config.yaml
num_hidden_layers: 9
hidden_size: 192
intermediate_size: 384
norm: "rmsnorm"
rope_theta: 500000.0
init: "normal"
weight_decay: 0.23
schedule: "cos"
batch_tokens: 16384
doc_mask: false
train_tokens: 114000000
MLP neurons of a small language model. Each row is named by its layer, matrix (gate and up: input weights; down: output weights) and neuron, and shows model dimensions 0-191. Each number is 500 + 25 x the weight over its row's rms, rounded and kept within 0 to 999. Numbers have three digits each. A neuron's up and down rows have the sign that makes its largest values positive.
After each neuron's rows is what it responds to, as a language model described it from the Wikipedia text at the highest values.

L5.gate35:491487513475485513522460508519522494513478491529489521525494551501494527493465516499491492475487483485480462472534499518484495493530489505463472524550478477467497508507552521492517460493516486480563487526448460484518478508475492548516466475511487486483493510515517480518498474497496523495501514488483564455484496516521533485455487497474491510455529510576508486472485488542485489530523499467511505520526530518489540467539505503480496472562499481514456544473478501500528502509503517507512466463518482497486506441512534522505471501513497497511519546474503524444482448506496514552
L5.up35:471539477444493495506510512518502483493526515510561531515524533489527548488500541546518493494505519434473495480469512499528497554517512535473510483494493488520507516520507479467499469481528461510524499518468492503477463522503471499544516494526487432522484508457497450509543501475502477517510481495500543495490508495508493512515532488452500519458505525511494487501498530514532499504478465455525464532495561513485524525506506495456479495548514505528476513501500470448508487482515517512477471483473563499550484474521516496498500503496559498542520504464488474492507477476485458511
L5.down35:505484521489496491488508521518506532512499489576495450548479507508510484454495516480485533503524546550493481502527504459490502506530445501495485509473516490480507519499499455476513489482479495453495562500490498500532494510504516522516480504472470502502490466506489506483464520528486484485498507475492541493480491522508550510507500507479491480529502471503528463448530475489550496546538493487476531505514472496516495500534503523477482531497550482467479479460514490457528468493477501481585541457510501479516431518483525478493473528525508461488487477477504460479529510504505541522
Numeric data continuations

L6.gate188:505505532494513510530530526501481466523478512502491570467494508484468533501502544485542541469502488471473530547490501478511491494494489508535529522460531508504488513511498492470521461497499519505484564485539480504505494498475560482530490552508483494483517492487471497515532490480451479502502476477493443477473541489531476539484522507542478442450452509483485496470549487470540520493458491497473451521541496513491496480476552514471511486492470513506492493507501477476509515531454479519524510500512547491526494501541517483487463505550494492524479533521489485500501497501479474495
L6.up188:525502538538502525480491530461523498507510521494512510483546482518497480480491509472536526505498469499480555517543481505483477507485524514505522525447542542521487486451497475503475492477459501498509545524533541519479465472451522496508514503484521491490488512470492485513499470529484518495519501497437443488482525509509496517494537486582470463434479504468477497490568462479541478507499484492546492508547501499513480514488509530505478511466498498476484506517521499482497506510519481462505542452512535501492502553501511481541503501539487507463519501518549508519490496501501485488
L6.down188:508489505495512478454481514497471520505492451482480517553540502510513438515503505487502455536530500523494510455475496464509470496522477499505456506540483541540529495478517488538492509482525502461483495512485483520474504475467483494510496510483516517481505512507520498492430547492511532497502453534530517540483490531494548495506468488518447518514485526511499492488484453492481493498500529531501528512511460530512500565564443488489516499486463497507503502490518495518534500550507498520557487507492425516500508490445552503487515480482521528481482507467508497495496502497539491513
Name-completing word pieces

L2.gate153:506488554472474526494520488505516527514524500533498479478513552467482500473551509498454486449544476521479516519499513508492517474516532493525541494523506472519526489534492491514542469495496487481531481491494528487549522452528493520534519471491475506456452482507505552510473512494468534502542462525525496523471537520514504470483541491495465506527479503508531514459498490510524528516491528477500515495543503502527510505507462488464489505450506499567505498456476510524529467492459489501472468512486522515493525468542488482519519489489514516517543479518483526523453495466537477541
L2.up153:481500525515513543503529486494545530499517501520491482524532510496526512550538523464466480427510521459482480459516527513505531497494547518520605489502512472506502489532515458500508475503464467547523522495501518500541516494507506518507518469504457490471484504492479528489546494533477531459553503464492456501494492521514514464504503513488487485510510478515482529470513525484501491522472524475491498493565499510528508535479490514475472465452511448512503497485482508529496491505467501482463489514478523496480496476505457495513473485494500543495527508525510515510433523488498499519
L2.down153:435544505579527503465538530491557562490487542514457474519502484522472480475501449518489529478435475470510504480504509501513510524538514559518515474476544507511499484484466473481492507493500462536495501520508500525507514483502488490501494495483468514455474530483497509490499499494452498496521555526493471475577467533476484498530502514486520467519479496487478531495478538493490510507504461494525526498529557500487506513508522507481510469495504449475507508530510525527481503483498511496470483524507491543514479471468473506483476486495485508506502510470542521498489545498498512514
Clause-opening relatives and determiners

L5.gate261:529493525443456496506473527540475512484505463512505541512528497517496483493501482518477566504508526504462511498465484513501529497471514446526462485512478549542551511512553528507517495516525469456518466519532494510501503537455503479489499560531504511489509495514490503539484539498523506514516484502446531505435532501534518528515497465514500520473489501497487478499538502476505521534501496488472505525512484517528530478507534477468504432499504509543550487487473523493529527515476512509506475540515514478519512462533504476512504513457501464480505522532506486468503455495499527493
L5.up261:497513511485479542485533490483510502464478488495528500525545501486521520475542502517504543457509517512464469503488499494513527515511521498493540479493465533484556489509502460513519533478502476528525491541529535536439481524512485499514546552518501496495496496505488474481481489561509487511556504490425522518512546514503478525543529501551516506531516512489505473518530520488472483508515484468451487502515499511470494449507488505509509441498539535540521503527494504496506537534466465521481524494496523495560498508505486477522478526487500511491525506530499458464493469455517522508
L5.down261:499507471516457548454493471467494482503487519523510470493517507490538528491511520463503511485512517496491479537494519522546496537511528524495511491483453499494523483501509483480508520467462496564462468532499524508423457506480500508528528494480541486515513533499530490486520503573478516512517505489514489459521517495503511513494514455529461484525509460497504523494553499538459482498506501503506463483495581478468502443501492486492510474523498530502498466487504468525473491488448505513509522444469506522544514509493532520491477473467506486555497493497459496486498508492504522530
Infobox and table field separators

L6.gate17:482528485444454501494518542450509510494454467509527514518533482486472515514494515486550492515463542490544487490492513495530480477540509521488480457487481508536451490506537459497536483503486494509508512513521443491486471445508471546538491498488440483445529480513512513500488533529464502521479510493504573500511459524489507509508505510508481524505506497560538513467484465537541505524515502517518509515508495513500488481528508466487476505510484542498479495481496523518512497502493508503517478485481509464528513481519458471492487532445524491516540519470483495444508478545514494497
L6.up17:468503531478482502516513529488486516514469504552494542486504520469505500516526486503508472506488513553514493452503539564512490452502532509480484513468475513496456521481519464461519489461453488507502512526525488478498519472555516503499467521491487487497533495532513500491463491490483492509437505511498538488480490523528468490536426537490486465540510496509512503471483484524544463513503495474517503496543528522477509500514479477455511536562459504509484494503484525549503460500506535482505471484466493486499469471507509490509506552526519502491499490476486458488494479535536441510
L6.down17:492498476528484521516494520518522555532506495538522509494496486497462478503486513504492495480516491508511454409464533543486526488477532482533529476506534557493494506508517465513498512465488488487556478517501486516513514546492458521501511500450470506501504567511500524489481526511538517508516486509489495490511495543491525497533521456525488490517501484477491494477468489488526491540524461501549463476524514503483509516521482509519481542474501495551472481460516517490524510494431503490547494476515441555494505503490505504518520507466501496481475524511512496548549499488525537504
Word-start fragments

L2.gate288:463496529478518495499509492459540453498506514487459502438458513552489499499483523472496512503521475527514487527488492469517511485524459503569453493511498507508497476528514531500477537505509433447498457428495492509489482524532533526528511514564473467516536458515460528510534492529492465470464471491506497507495517507477489513514502469518487531457518462517479525522523492528537454504488511512531503515537482472483487513510512492489503541474525491480507463481475480500490527501494483517518517500471493505490486496528486515482488451483522491507513495511444523479491485529482543474
L2.up288:463507542519508509501482453453546472475492515512463495491485514541525489481481492510486499507551457538500482517512473485512504481512486530535465502475514493495483465516501519479477485505465424471522478452492536495477461524523508497510552507552474477504512475495469493491537492530498468491477508477486468484542522516480460497546509488499518526445533453500476514549545511529518466526518509516532498510543495508458492531481517523496492533472545516503509478484498456504474524519528530503486540474498509519507477501488496517454498480497527507486510482533485521458472495531482535481
L2.down288:515494513513482517515486496535478552454475480522563512539545517450523521469513465524503499482419495464476496505482492508469475527461549531464527509489511501487506499476477475515528478485468531548484532565503509497524474475451469493507503516449537536530473550478515463505485512458509515526532528511497496511547492505549514513519495538499507459530493503472509477477499523508509545486520449499501531481485507522510505498503513495495487483529504492513495533499527516510467492497508523515467486490562520499508487492465513506507541525505480492484485500475542493522518525498518479526
Mid-word name endings

L2.gate221:527512514509467511474484516510482468511533481507512542515515507476539505501499500493500492492519513532475507476553461504535447498536481511535501512554488509497514509457471467485498491490481483495506518497524468475458496478490497523509485482521507464531531454518526521512463531517538489498501514468541473490490500501476491522550496541525547466504496489441492473509468501487531493519537504537466560455492487559465471530490484497506500507517549463463480502516534502522498496458541471493496526500511503538482518537529515462503495504491495500468484481474465519481474436475506509552
L2.up221:530492511470521481511484508524524498514512517499507507471475467491532506512506544440534482506498490534511507466525505466457523481470499476547470528538507476474501518499498488488521515469478525492524529448524506529436524518530487536484491490513452456513524484517511531521505510507519463501504465521552502473480467478519503486521480512532516452499528512473521485496506463514537490503488515494498503475482465513462515501494506475470551497472512493477509467512502542513498487551478468488491493502491573515519475516558522487494440482487512494503473548468441511494495461479467499532
L2.down221:468526510516510547496491458478515487471511471498504475515504533490493464525504509518490463512516481485472516523489508504532496534561465486495543486524501533475491508512481507506514498473477471478487521537495532461487479499494498475468524484513538478460480497508510502494472495496515547510545546483470476498599484501489482540499475429506528500503466514485521506481508508514473536493480503501485509487495583539520527511515513504467459524501467493438503512495511475489503495442541528535519495513528437478488531507514503473513533498507482506522508490521532454514510484496521519497
Digit 1 in numbers

L6.gate336:466499488490579510492505512459477479524490543508485550517532478482505492499442553513503519517470515449514504473450500507490489530488475494468483543497502490501505521480539473492529481501517521492542499497505483526469497502483477509447498479553497453499518528515505460528520496514524511489519494463487500471481547518516523530491519501522491505480504476484509484476500480488524495527461487495485472495490497485464492471516531533551507487468504553516526492505464484521536508467481493492549444512493538537500522513548517483509492519459522483507537511473426503497478462526506527490
L6.up336:502532505494495488461513511446530493478463521496525505539528534461529513450482527511439535522475520462483473474503493557472484536529516506497510503462525506469473496485529478524518537505482511534509495505505505517486469507462478496517492460506505449507524554469505451511467490510523503525531525482443499497503552506536482519514504531539531497491462520482507483475500477513542520537495495501493505474500500487470520516528543550508471482502550513477492559467512489497514515503485523526515457488509504538483534504491502448543499510508539497501485477477468526485490501485540495478
L6.down336:553506507485484511496512468493509496479515502493529447482510495511526551460519488515496529506510488539509491510482491542491482511521542539507516442506495510497471503518419505482512482524445535535506505545485487524514448496477473471532491478514524472505542508467503497494493513490519494545497551498495493515590540520514434505515512555505534525530518490487525511494507504502482527479512506458453498470481504537475531489509503514519491494513486471487470515519518496510443526492490517519493499462499512528511513460452482466504481458521522530475489491492528516487468518488507506513
Infobox field separators